MLP neurons of a small language model. Each row is named by its layer, matrix (up: input weights) and neuron, and shows model dimensions 112-175. Each number is 128 + 24 x the weight over its row's rms, rounded and kept within 0 to 255.
A block is one neuron, or neurons of one layer that tend to fire together. After each block is what it responds to, as a language model described it from the Wikipedia text at the highest values.

L4.up41 [136 105 145 128 152 137  98 135 155 138 143 155 147 183 139 104 102 101 173 128 161 128 135 155 125 155 134 125  96 133 127 149 149 118 115 165  98 133 142 100 143 112 102  82 113 121 134 151 141 148  52 123 109 125 111 127 137 110 143 115 124  90 110 117]
L4.up63 [161 118 144 113 132 142 149 119 111 152 132 155 109 122 155 107  91 107 160 169 117 144 131 128 142 131 164 137 118 183 123 192  86 116 133 165  97 122  95 126 146  86  29 145  99  80 141  98 135 142 119 161 127  93 165 147 116 106 150 116 131 102 119 108]
L4.up213 [116  79 146 102 105 137 129 127 136 195 115 103 116 177 127 101  87 116 154 139 164 110 124 127 145 120 168 120 147 138 154 189  92 115 117 134 144 145 122 119 148 138  92 140  90 121 137 110 140 120 146 135 139 121 157 147  92 129  89 139 141 127 155 113]
L4.up231 [137 129 131 133 159 138 102 104 116 113 113 148 101 130 147 114 127 108 151 200 147 103  87 140 150 157 125 118 123 128 116 140 166 107 131 158  83 139 125 112 147 145  87 122 153 126 148 124 122  96  90 140 114  93 101 165 127 125 181 141  99  87 124  49]
Word-initial "de" fragment

L7.up16 [126 132 183 146 120 164 147  94 152 111 140 136  75 139 163 148 134 143 127 174 117 167 109 102 158 148 163 115 122 182 139 160 151  92 102 139 108 129 117 160  98 130 102 134 124 103 165 126 124 121 109 101 111 152 140 142  99  95 154  99 139 123 111 161]
L7.up28 [158 122 138 119  96 102 130  88 136 112 137 126 104  80 142 140  89 117 137 179  95 129 123 134 161 136 149  97 162 146 151 125 149 125 117 133 122 100 139 139 112 132 136 116 105 165 132 133 122  87  96 157 158  83 113 175  73 107 168 121 150 114 132  96]
L7.up192 [110 131 138 111 122 154 144 154 139 113 123 184 106 125 149 169 137 133 133 135 135 151 120 116 123 188 158 118 142 156 109 123 123 122 121 121 166 108 130 149 102 142 124 128 116 124  85 107 134 131 124 111 172 150 138 114 146 173 128 103 150 165 122 159]
L7.up209 [161 138 148 136 176 123 150 168  95 154 106 141  89 129 184 120 123 121 131 133 150 134 128 129 102 123 133 113 161 139 142 138 162  85 124 114 164 125 121 159 106 130 151 131 101 105 123 181 124 101 125 102 131 147 105 132 128 128 136  90 116 112 154 141]
L7.up219 [118 120 145  90 120 123 146 110 150 144 132 138 130 142 140 104  92 150 147 181 141 172 158 100 142 118  99 146 105 132 152 182  96 114  73 143 143 145 119 162 164 122 100 109 116  71 169 149 134 149 105 151 135 130 125 126 109 114 126 124 141 126 125  81]
L7.up242 [146 135 154 126  92 148 119 138 143 140 125 129 118 123 168 107 158 129 141 138 120 141  95 120 132 130 133 142 120 127 118 128 106 122 120 140 126  79 131 128 164 101  98 131  85 144  93 161 110 141  47 117 124 176  81 123 124 138  83 121 113 131 114 138]
L7.up268 [138 133 117 142 124 101 123 110 161 129 134 114  93 123 124 125 120 126  95 144 101 162 110 134 122 142 149 152 173 113 151 127 102 183  86 117 100 104 138 165 100 120 104 150  87 153 128 124 127 121 142 127  94 147 120 176 116 116 156 162 183 121 109 122]
L7.up323 [137 138 119 111 101 145 133 105 112 136 126 120  83 120 157 162  81 129 109 192 124 116 102 155 136 103 180 132 155 142 153 132 130 116  72 153 158 127 158 156  97 124 157 130 121 134 140 146 154 139 155 112 120 138  92 193 112 106 159  94 150 141 112 134]
Fixed-sequence middle pieces

L7.up48 [151 102 169 129 157 123 103 128 102 113 139 114 101 126 100 100 114 124 125 176 156 137 129 151 115 158 152 129 163 193  87 160 155 115 138 123 115 164 158 140 120 144 110 109 129 121 129 120 122 150 152 136 149 143 119 124 110 126 124 129 130  88 142 133]
L7.up137 [162 100 122 142 103 142  89 138 148 146 115 131 100 115 191 112  89 154 108 149 134 175 152 153 127 133 174 135 111 155 134 176 144 125 136 116 135  92 127 139  86 108 132  91 120 116  69 127 166 191 121 109 117 149 108 123 121 136 102  90 131 144 115 137]
L7.up194 [135 122 139 166 120 122 125 167 105 129 103 116  91 167 170  99 146 114 172 144 136 122 144 108 141 120 105 140 142 126  86 154 100 143 118 147 110 131 110 128 130 120  70 132  91 111  97 143 159 137 107 142 105 118 136 130 146  96 164 122 142 109 133 102]
L7.up202 [151 141 133 121 165 156 117 138  78 141 112 142 132 177 157 133 125  79 136 111 153  99 135 151 119 124 121 102 141 118 178 129 111 148 132 148 152 136 135 101 146 136  97  87 110 104 119 100 113 128 142 143 155 126 159 118 121 155 125 119 130  96 115 102]
L7.up212 [148 118 109 154 104 135  73 149 101 135 124 131 110 157 140 139  97 170 147 150 140 144 136 136 130 130 126 113 138 155 132 144  93 148 131 117 100 149 118 140 162 120 122  75 133  64 160 118 134 168  93 160 114 101 114 125  79 101 136 161 114 112 116  89]
L7.up299 [ 97 127 130 147 131 124 106 117 111 103 102 156  78  90 137 148  95 147 136 139 128 156 154 124 148 145 126 140 135  98 139 123 163 144 122 181 117  85 123 110 132 126 110  99 149 132 114 158  97 103 142 130 160 174 108 136  95 108 127 145 147 149 128 141]
L7.up351 [114 106 124  99  97 151 145 130  87 137  65 103 115 119 135 112 103 143 122 131 125 126 139 151 124 142 135 125 135 123 131 137 145 144 134 178 159 138 119 101 131 104 135  98 121 113 143 123 138 142 123 106 130 145 107 148  70 136 139 144 134 121 115 124]
L7.up369 [148  95 140 133 116 131 133 134 101 108 112 152 114 106 146 105 123 145 123 104 151 131 156 152 165 163 167 119 127 149 153 146 130 124 119 114  66 134 108 129 124 138 144  89 115 117 108 152 139 146 129 114 160 134 131 146 105 130 108 107 119 142 147 138]
Early word-piece fragments

L4.up8 [121 153 152 143 137 110 114 170 137 168 132 100 144  95 129 134 134 118 129 151 122 165  66 138 177 131 114  69 174  99 144 111 150 118  99 145 127 147 116 121 144 135 131  79 157 137 147 123  95 104 188 134 189 110 111 157  51 118 143 128 125 126 130 137]
L4.up66 [171 113  90 131  93 114 109 154 130 159 120 142 152  54 124 154 103 104 130 142 139 149 156  91  97 133 143 138 210 145  89 157 135 130 112 141 130 133 116 152 129 125  98 124 163 116 130 128 126 118 131 125 129 146 128 191 120 133 140 151  94 118 131 139]
L4.up266 [128 149 190 127 113 152  90 135 164 104 116  85 143 119 152  99 147 121 137 128 130 133 128 116 141 139 100 102 144  92 144 107 144 131 108 144 157 112 151 114 135 196 117  91 138 138  86 122 122 138 120  79 140 154 173 146 112 163 113 152  96 152 120 139]
L4.up267 [150 117 142 121 127 114 105 144 123 133 143 166  69 169 133 116 126 133 118 144 155 123 140 130 109 107 147 165 160 122 128 154 134 126 135 130 100 137  94 161 117 189  97 117 106  87 117 120 159 128 113  93  99 115 126 142 119 139 134 191 107  94 222 113]
Apostrophe-s suffix

L9.up87 [119 116 184 149 138 143  91 129 183 140 135 172  98 153 179  96 123 106 116 128 125 149  99 124 114 113 121 146 131 140 141 131 135 115 127 129 136 113 142 131 138 144  96 145 104  90 111 107 161 139  94 126 143 137 154 104 144 126 103 102 104 151 150 150]
L9.up370 [151 160 116 145 131 109 140 107 211 117 131 161  66 140 121 118 120 114 160 109 106 138 109 115 117 123 122 152 130  85 151 129 174 127  98 123 131 111 135 103 142 149 121 162 103 134 101 113 114 149 103 122 131 140 167 151 144 163 113 158 124 118 107 112]
Name and abbreviation endings

L7.up29 [145  84 120 148 104 139 164 151 124 157  70 127  81 132 149  90  86 143 102 122 175 154  96 114 149 131 117  82 126  97 174 133 113 109 119 115 112 140 117 131  98 122 118 149 105 134  76 145 128 102 162 103 124 157 122 145 135 101 107 127  97 138 145 114]
L7.up37 [140 125 160 130 146 128 106 116 145 148 116 131  95  97 119  97  90 128 168 171 128 176 141 100 162 169  81 122 137 147 132 127 129 127 111 132 121 132 108 153 117  90  94 103 150 106 104 157 151 143 103 119 144 119 128 176 104 100 143 143 106  92 160  98]
L7.up75 [133  65 151 147 126 169 142 147 122 148 113 136  77 115 123 132  78 146 157 125 114 124 125 112 141 142 154 107 133 169 191 158 125 130  96 131  87 126  70 147  79 106 120 115 113  97 109 177 145  84 116 108 118 132 121 144  93 129 132 111 147 105 139 139]
L7.up107 [155 123 126 110 164  93 149 124 136 154 141 122 116 120 126 114  98 145  89 117 142 141 149 140 111 164 101 112 164 148 101 118 135 142 116 104 130 102  96 140 144 141 177  88 104 149 125 121 187 189 136 127 162  82 113 155 135 158 114 167 112 164 153  64]
L7.up161 [161 102 126 127 144 128 148 135 117 157 107 136 149 119 166 128  77  97 171 133 130  85 117  90 120 164 132 118 165 153 123 189 155 139 116 156 133 122 128 108 130 121 133 112  79 144 111 121 157 135 150 144 105  97 130 144 127 109 132 126  92 151 159 124]
L7.up178 [122  87 119 146 174 137 134 100  95 140  75 119 104 136 134 110  74 118 134 113 130 147 126 126 164 113 120  82  95 112 160 136 114 120 131 159 112 121 121 104 108 155 155 111  92 114  65 153 160 146 135 100 110 164  75 151 112 158 132 121  99 143 140 107]
L7.up187 [103 122 141 104 134  98 116 117 116 147 128  92 142 136 129 123  71 142 109 130 129 129 138 102 120 123 133  91 124 104 127 146 117 119 115 119 129 101 121  77  81 182 132 155 160 133 113 131 127 116 143 126 115 146  87 156 153 144 149 112  92 130 133  72]
L7.up316 [148 106  81 174 117  98 144 159 134 115 101 117  99 115 105 134  90 136 122 125 141 103  98  91 163 172 132  79 114 115 184 122 121 134 107 186 117 118 113 138 138 118 117 178 113 137  98 164 153 108 124  91 112 183 125 133 104 121 160 108 126 105 153 107]
Early pieces of split words

L4.up57 [151 120 131 111 146 127 114 113 148  93 125 147 137 119 126  98  84 138 182 111 125 118 159 112 144 155  97 120 152 103 139 160 146 112 124 165  96 111  97  82 158  86 112  90 109  74 118 147 163 141 106 164  77 118 119 152 109 137  97 146 109 101 164  99]
L4.up62 [123 129 127 113 111 101  95 140 161 184  78 145 130  85 148 142  86 157 133 126 136 141 124 107 178 141 104 136 141 137 133 146 136  96 118 142 128 123 114  87 135 146 132  90 150 134 118 138 128 133 176  94 151 115 173 155 118 146  98 105 134 134 151 139]
L4.up100 [108 110 138 125 132  88 133 137 111 115 153 142  98 122 112 128 106 114  96 132 137  64 109 143 146 133 128 148 168 142 142 173 157 102 101 154 116 140 107  97 115 145 103  87  90 163 139 109 150 140 128 158 119 120  98 131  78 179 117 131 136  79 163 152]
L4.up134 [109  46 142  97 152 120 120 132 122 127 139 169 108  77 135 149  88 115 125 110 142 111 142 139 111 157  97 120 118 124 122 186 171 125 124 140 126 114 120  78 122 149 107 109 101 176 125 149 129 125 146 107 117 135 139 165 143 196 100 143 105 135 137 124]
Word-start letter fragments

L9.up59 [178 108  70 124 125 122 127 141 148 112 122 118 114 140 141 146 146 145 141 166 117 136 115 131 109 143 182 120 102 172 122 144 151 132 133 127 118 113 122 142 112 147  70 107 110  94  96 123 133 131 143 149 135 125  84 145 135 162 106 121 122 103 147 118]
L9.up286 [164  94 129 131 110 114 107 170 134 111 122 131  63 164 115 144 141 148 179 168 150 130 148 127 148 100 149 125  95 127 131 156 120 106 125 160 128 109 144 109 126 127 111  88 134 129  92 142 137 125 125 201 129  89 103 163 144 160 128 137  94 109 131  83]
Mid-number digits and table cells

L9.up121 [188 107 163 133 145 114  85 129 127 130 112 112 126 147 115 138 137  92 146 125 118 164 151  89 143 152 137 100 155 115 163 156 136 123 115  91 144 106 102 125 112 117 143 149 130 137 117  95 108 113 116 124 132 135 128 134 122 152 131 196 129 136 115 106]
L9.up302 [188  91 175 106 167 130 132  96 174 151  67 118 129 137 108 100 137 109 155 141 123 150 128  93 120 165 136  83 109 141 179 148 117 108 115 119 124 113  88 110  95 122 137 134 127 126 110 104 107  96  99 141 168 166 115 184  85 170 115 146 129 138 128 141]
Blank line between blocks

L9.up172 [177 130 124 154 106 153 149 128 111 192 125 140 133 126 174  94 125  91 128 154 130 152 145 121 131 141 140  91 118 127 130 160 134 140 125 106 124 131 134 138 152 116  57 135 139 123  97  93 119 109 144 106 114  97 145  91  97 136 171 139  92  89 123  96]
L9.up197 [177 152 117 139 116 157 151 127  80 184 110 125  90 146 141  88 114 133 168 174 130 140 138 134  92 147 132 120 127 136 114 180 116 121 146 125 149 102 148 143 134 106 111 142 126 124 147 104 133 119  83 117 147 161  86 121 102 121 157 115 116  90 110 130]
Word-initial fragment pieces

L7.up74 [137 129 148 164 150  75 121 124 111 158  90 164 146 131 171 124 126 120 159 110 114 117 151  80 104 134 101 116 166 140 128 127 138 130 137 147 104 120 113 142 113 125 129  88 136 125 107 182 143 151 138 107 136 128 130 151 139 114 154 139 122 109 158 121]
L7.up80 [124 137 101 159 152 112  93 163  93 153  88 140  63 154 119  71 142 143  94 132 115 190 147 119 146 134 123 117 126 116 135 143 121 106 131 140  90 122 114 100 117 149 136 163 137 137  89 109 125 143 130 154 105 125 140 141 151 127 145 100  91 146 152 127]
L7.up89 [142 114 114 152 180  87 121 185 140 169 114 187 106  92 142  74 125 145 114 173 155 144 127 129 174 121 122 123 101 138 151 109 111 106 115 151 126 105  85 105 133 143 112 146 140 115 141 116 123 107 135 133 144 122 128 144 136 140 168 142  89 115 156  82]
L7.up110 [143 102 155 125 152 111 139 144 122 133  39 123 103 170 130 147 185 145 102 141 113 182 110 108 147 167 161 117  92 122 137 149 124 105  89 132 159 115 123 125  92 131 136 108 136 132 122 137 142 133  99 126 123 141 142 165 144 142 134 112  88 134 162 117]
L7.up143 [166 140 118 131 151 108 117 128 162 192 126 133 144 100 132  83 104 141 147 151 119 158 103 109 135 158  89 116 108 152 176 155 107 148 107 113  93 134 117 162 110 139 134 111 101 120 126  75 114  92 137 148 121 105 123 168 132 132 145 140 116 147 128 137]
L7.up191 [150 136 147 125 155  88 138 180 162 159  79 161 128 101 138  77 117 112 125 159 179 166 143 112 149 126 101 123 133 126 165 146  96  88 127 120 110 138 124  78 118 165  92  94 133 139 122 102 131 159 141 173 150 121  91 118  92 165 111 147  91 133 154 110]
L7.up302 [167 142 121 124 163 136 101 138 127 157 111 137 121 125 151  87 111 126 190 136 150 159 120 145 158 138 122 137 117 146 113 135 118 107 139  92 102 117 107  74 132 123 118 134 147 115  97 123 118 145  65 162 140 108 121 122 121 141 173 127  98  90 127 108]
L7.up322 [122  78 146 106 171 143  89 111 124 122 125 150  62 111 120 121 163 141 121 128 137 164  86 108 165 164 106 115 110 137 126 156 127 122 106  92 124 146  99 153  65 157 135 118 144 140 110 116 124 113 117 132 159 138 125 140 139  98 138 133 126 148 137 158]
Section and sentence openers

L7.up6 [119 110 140 140 149 102 107 120 138 156 161 159 120 118 167 126 153  88 146 124 112 131 108  88 140 126 136 131 115 156 148 119 114 137 104 124 145 100 120 156 109 161  88 111 113 134 106  75 137 116 146 167 175 113 141 125 113 112 115 153 161 107 137 139]
L7.up69 [110 132 104  93 109 126 158 161 130 125 161  96 155 122 140 148 161 138 116 109 136 104 118  91 147 126 137 117 143 139 139 108 181 139  79 125 105 121  98 137 130 172 103 139 136 104  87 129 143 148 176 149 203  86 126 101 112 159 111 170 147  91 171 111]
L7.up211 [139 158 107  91 157 133 137 112 157 132 143 114  99 101 155 144 144 136 140 115 159 130  94 105 152 124 140 131 197  92 158 177 171 135 118 119  88 119 102 129 157 165 120  99 115  77  96 145 144 114 109 123 162 124 147 116 121 145 109 132 117 137 150 148]
L7.up254 [102 127 138 113 118 122 108 105 171 121 137 146 112 134 143 155 106 124  98 139 121 160 105  83 173 102 113 101 128 114 158 117 163  94  88 135 136 109  76  95 108 157 125 163 115 110  92 159 128 162  75 132 124 130 154 157 107 124 156 145 102 166 130 117]
L7.up280 [117 123 125 126 156  98 133 143 133 141 118  87  63 127 180 124 122 121 111 106 142 139 122 125 124 126 193 118 125  86 140 170 109 134  54 173 119 130 131 110 141 104  73 103  97 144 109 141 120 128 133 124 131 134 144 144 121 125 155 139 173 108 128  73]
L7.up308 [139 137 121  65 173 117 150  97 178 133 121 127  92 164 158 138 121 162 121 102 152 127 103 107 163 157 112 125 111 115 131 178 175 110 115 123  94 117  61 110 120 150 129 117 113 134  89 142 133 147 137 152 168 127  78 143 125 155  85 138 124 113 123 122]
L7.up337 [121 108 116  93 119 151 140 113 118 138  92 159  89 179 129 139  74 110 130 102 146 157 106 105 142 159 103 119 148 152 153 180 154 138 127 128 114 143 109 145 128 140 136 107 123 122 114 124 129 125 105 145 105  83  98 172 135 131  92 152 113 107 139 135]
L7.up354 [152  69 113  89 147 109 161 162 167 106 121 140 123 154 140 153 152 114 126  99 151 128  93  97 142 124 188 146 149 139 165 157 140 124 118 109 147 128 113 121 126 142 131 142 108  88 108 108 140 116 101 183 152 120 119 137 148 138  93 154 119 128 129  85]
Acronym final letters

L4.up52 [145 189 126  73 129 121 132 126 170  90 112 116 133 113 135  67 130  52 103 129 147 144 120 127 166 171 101 109 113 122 122 162 132 134 108 133 131 130 126 114 134  87 142 112 125 159 146 134  87 132 152 121 131 153 161 146 105 143 140 131 117 119 117 128]
L4.up76 [170 152 130 106 158 141 129 125 153 122  91 134  79 134 103 109 126  91 152 115 135 119 142 113 152 135 102  92 108 136 155 148 117 121 135 143 104 107  84 113 106 155 150 124 116 130 134 129 116 140 105 153 140 105 109 138  87 140 116 144  93 106 134 132]
L4.up360 [183 144 122 111 133 139 114 112 122 120  85 139 137 122 198 111 124  88 191 167 145  88 138 144 122 137 131 111 105 105 129 159 131 103 133 199 119 125 127 102 164 123 110 104  77 121 142 143 132 166  81 120 107 130 143 136  94 133 120 133  99 119 124 140]
L4.up374 [150 135 157 115 128 121 109 130 134 140 109 150 138 140 150 108 129  88 164 104 154 124 145 144 119 125 122 132 129 145 158 160 131  90 143 110  92 124 116 128 129  97 122 136  82 120  82 119 155 141 139 156  95  90 174 106 134 116 109 120 137 134 175 148]
Preposition "in" openers

L9.up146 [149  90 123 141 121 119  98 160 150 170  84  92  96 125 143 125  93 137 155 140 173 149 135 102 153 119 179  97 129 126 142 145 120 131 111 158 139  76 106 128 133 159  99  98 112 122  75 118 132 124 135 152 173 133  84 148 127 156 110 108 148 148 122 121]
L9.up206 [185 100  92 109 105  99 134 144 111 167  85 134 134 158 121 131 126  98 140 186 154 158 117 131 143 143 130 129  90 161 140 167 102 134 129 117 145 126 104 174 108 148 144 122 112 115  86  96 161  85 118 169 178  84 108 136  71 166 129 134 121 116 126 121]
Copulas and table headers

L4.up87 [142 115 181 107 108 116 103  85  97  94 118 118  68 163 159 127 129 128 149 126 152 127 122 158 132 144 140 110  95 131 148 119 157  74  97 137  86 127 104 122 125 121 130 139 111 124 126 197 166 126  53 136 120 107 100 126 120 126 142 134 101 124 132 110]
L4.up164 [115 152 165  89 117 152 106 115 111 134 106 125  97 138 148 114 141 137  97 123 131 150 104 128 132 143 127 133 112 130 152 123 122  92 122 107 120 148 126 118 100 136 139 145 105 105  47 182 137 139 108 119 144 135 162 124 144 111 118 106 123 141 147 102]
L4.up200 [ 90 130 145 115  96 116 144 139 141 136 153 152 128  95 144 121 126  97 127 172 143 121  99 132 127 153 122 154 115 138 114 165 116  93 100 109 146 146 149 106 126 114 110 111 129 113 130 179 116 169 100  93 124 185 157  97 127 103 115 144 161 114 111 116]
L4.up288 [120 145 122 132 154 142  94 153  97 123 100 138 107 126 167 136 113 143 111  97 114 138 112 161 142 141 141 141 128 123 112 144 136 130 133 124 143 135 145 125 142 152 123 103 136 129  81 153 125 173  84 103 119 141 162 102 139 111 157  92 119 131 109 147]
Mid-word fragments and acronyms

L7.up23 [158 122 138 122 116 113 100 115 158 169 120 143 156 137 142 107  61 122 136 122 124 165 159 112  90 142 116 122 140 166 176 181 122 113 150 126 133 105 145 132  90 150 117 120 125 118 135 122 161 132 106 139 130  96 139 113  97  94 122 156 128  82 135 116]
L7.up26 [108  60 145 113 129 169 139  93 150 158 126 112 120 137 126 137  81  95 131 120 118 136 154 123 118 128 128 102 139 135 161 192 128 137 131 128 115 119  84 150 115 194  86 113 130  88 123 136 145 107 115 167 177 111  99 161 110 162 151 143 118 129 121 117]
L7.up40 [122 154 126  83 143 126 121 165 142 140 134 119 170 145 147 145 169 125 111 139 135 138 123 144 127 111 159 132 138 115 124 108 117 109 133 122 117 122 123 128 125 102 173 152 123 145 122 128 149 144  80 160 138 144 125 139 147 124 134 142 117 156 109 115]
L7.up130 [143 115 158 156 122 123 118 154 183 143 128 157 149  86 129 162  97 144 120 155 127 128 142  82 107 125 123 117 165 128 133 116 162 126 129 154 126 110 120 132 111 164 124  87 100 124 142 133 154 121 120 113 129 112 115 142  67 141 153 175 113 121 173  96]
L7.up151 [143 137 140 111 103 114 141 131 166 118 139 122 124 129 143 104 124 138 174 177 109 142 151 120 106 123 134 144 122 137 120 136 146 142 124 168 127 125 148 131 123 152 125  93 131 172 123  95 131 145 116 171 134 128 106 138  85 161 128 170 114  79 112  91]
L7.up239 [146  99 143 132 137 111  95 156 133 142 108 152 115 171 132 146 105 118 139 134 153 136  98 108 130 116 158 131 132 152 153 132 162 103 120 160 107 135 139 184 107 146 125  89 106  71 144 132 166 117 118 188 102 105  85 123 113 177 107 117 153 121 122 128]
L7.up253 [153 111 113 157 128 122  96 151 103 161 102 129 143 126 119 112 120 111 150 126 127 154 131 132 168 123 139 123 125 166 135 158 115 107 136 165 145  77 118 116  82 183 143 129 146 134 116  87 133 108 130 121 132 106 125 190 129 124 117 120  82 124 141 124]
L7.up365 [114 106 138 116 163 108  93 148 142 122 161 148 123 130 154 113 108 116 178 123 137 117 127 114 161 136 121 106 118 151 155 187 159 122 112 149 152 150 122 144 152 138 124 142 144 113 114 120 124 141 170 159 175  67 106 117  90 133 140 153 150  90 128 103]
Possessives and role predicates

L9.up144 [170  95 124  71 149  94  97 131 115  96 112 142 114 150 112 127 104 105  57 128 105 208 122 150 121 119 106 130 131 156 119 164 126 119 128 108 126 118 117 144  82 127 150 120 102 108 159  95 114 100 149 161 111  83 136 148 128 117 161 132 120 152 121 125]
L9.up332 [142  96 150 133 137 106 126 116 144 172 123 131 105 169 121 113 101 121 142 181 119 179 130 115 107 110 137 110 131 152 152 162 107 117 123 119 136 133 144 132  40 143 113 165 125 140 133  89 154  93 113 135 125 111 131 163 132 112 174  98 156 107 145 139]
Word-opening subword fragments

L9.up26 [129 110 120 152 166 149 144 164 127 131  89 117 118 125 116  50  89 121 126 112 125 163 101 100 126 169 133  66 129 126 212 115 109 137 114 120 109 141 111 127  86 135 127 121  86 117 150 148 115  85 114 116 114 134 150 162 120 127 107 142 125 153 127 138]
L9.up374 [122  98 122 116 129 133 124 114 105 154 113 126 126 128 139 121 118 110 131 163 129 161 109 118 117  94 109  73 124 112 139 150 147 133  97 114  99 124 125  92 148 143  99 124  81 123 116  90 128 135 158 164 127 101 116 116 121 140 147 159 143 115 153  67]
Mid-name connector tokens

L4.up59 [134 128 158 127 117 103 123 119 176  91 120 119 117 117 110 132  77 113  87 129 141 126 134 105 159 143 102 122 154 116 135 153 152 127  78 179 127 125 136 125 137 128  94 112  97 115 118 129 138 144  95 120 102 119 140 157  54 142 115 166  98 114 165 137]
L4.up96 [135 147 148  73  75 156 101  95 184  86 140 127 166 100 133 134 133 104 151 126 125 139 117 130 146 145 141 154 151 131 118 184 149 105  85 140 124 132 136 121 128 102 142 109 130  95 139 110 116 143 107 132 110 100 120 108  91 152 124 176 138 127 113 109]
L4.up124 [150  88 144 130 126  80 113 118 162 109 149 140 170 109 138 114 113  77 124 143 178 119 136  91 131 115 127 139 151 117  98 152 135 122 100 153 114 114 122 143 151 133  73 130  99  82 107 132 162 115 103 128 121 139 119 120 169 135 135 178  97 108 124  88]
L4.up283 [146 149 151 125 137 162 111 138 169 144 154 135 138 122 129 103 138 135 155 113 138 109 122 105 146 115 142 133 148 120 111 171 144 130 124 153 123 131 103  99 145 116  90  84  95 135 107  75 125 128 125 144 125 150 151 118  79 162 100 166 140 115 121 116]
Second piece of capitalized words

L4.up20 [142 101 135  86 131 126 134  91 120 147 117 143 111 120 124 159 116 121 119 121  94 144 133  93 127 112 160 144 128 149 180 156 158 140 115  98 109  96  85 155  89 126 113 139 135  88 108 203 122 108 161 106 163 119 111 132  91 133 148 137 132 127 155 137]
L4.up33 [146 113 191 138 100 147 133 112 113 127 114 134  85  93 133 126 135 143  95 166 133 130 144 188 120 120 183 164 110 126 116 103 159 134 134 130  99  99 146 139  88 136 100 131 112 113 105 154 158 129  94 142 107 151 138 147 157 149 157 108 160 118 152 158]
L4.up84 [127 117 125 102  91 127 157 105 166  84 162 172 107 126 176 157 118 126 145 129 141 163 127  78 147 158 137 161 116 129 137 195 133 112  93 141 133 141 144 105 159 105 102 131  82 141 112 120 146 146  75 139 102 123 120 142 140 149 131 153 125 130 190 119]
L4.up286 [151 126 129 108 137 111 131  96  81 138 106 139 113 124 138 165 158  80 109 145 121 193 143 118 110 141 145 150 106 131 157 127  96 126 139 118  88 125  98 127 116 139 103 181  87 130 147 167 142 114 149 135  88 141 170 115 151 137 123 116 145 114 170 143]
Mid-word fragments, especially "um"

L7.up136 [155 125 151 103 140  97 193 105 149 128 139 140 112 162 159 109 140 141 151 166 153 217 101  97 127 147 145 129 101 112 147 134 119 121  72  95 122 136  91 156 107 125  99 115 105 138 136 114 136 135 108 128  85 116 134 135 143 125 122 131 128  91 184 110]
L7.up160 [124 108 106 130 120 101 108 141 143 139 133 116 132 166 139 127 119 121 146 114  99 194  81 108 129 134 120 148 155 171 175 159 113 166  77  93 113 153 117 137  93 124 145 148 107  99  98  90 114 152 144 144 145 121 111 152 130 125 152 164 141 110 140 142]
L7.up172 [141 103 147  84 136  85 125 177 104 128 113 160 130 141 179 142 147 109 127  85 127 128 151 134 113 134  83 123 100 158 162 152 158 149 107 128 122 110 141 131 114 145 138  89  86 100 130 137 188 217 124 126 119 105 114 127 117 178  96 131 146 128 143 139]
L7.up183 [140  86 141 168 125 115  76 187 118 145 114 148 130 159 173 116 115 104 134 102 144 162 122 138 160 132 175 134 112 140 160 105 156 111 128  96 117 148 114  72  93 149 134 119 137  94 107 113 116 175 161  83 174 134  95 118 106 111 128 111 125 118 123 112]
L7.up265 [116  93  80 149 111  95 123 120 121 143 109 118  81 147 132 122 133 154 121 172 117 172  94 146  98 128 147 153 150 138 159 102  94 144 101 125 149 130 165 161  88 111 134 113  99 140 116  88 110 112 126 131 141 165 119 185 156 118 155 136 150  81 112  91]
L7.up273 [127 134 152 104 128  66 112 114 122 115 123 121 103 144 117 122 139  68 128 143 148 169  99 104 142 116 132 142 152 141 147 134 175  70 106 100  98 139  76 131  92 151 141 139 119 148 107 131 110  80 118 126 123 103 104 122 127 107 163 140 100 117 160 100]
L7.up359 [166 127 143 115 125 144 110 117 141 173 137  72 122 149 142  87  74  97 136 129 151 152 128 113 114 133  98 163 131 118 116 143  93 139 116 122 129 134 139 127 135 119 103 124  91  85 141  93 131 133 128 149 138 113 146 130 117 151 114 178 126 123 137 124]
L7.up377 [147 115 133 138 131 120 102 115 122 152 149 150 135 153 209 151  86 116 166 109 159 153 101 141 142 108 106 125 127 165 128 134 147 112  94 121 142 175 122 111 129 127 142 128 144 136 133 102 143 139 121 159 166 139 105 133 141 105 127 152 138 143 114 133]
Coordinate digits, word starts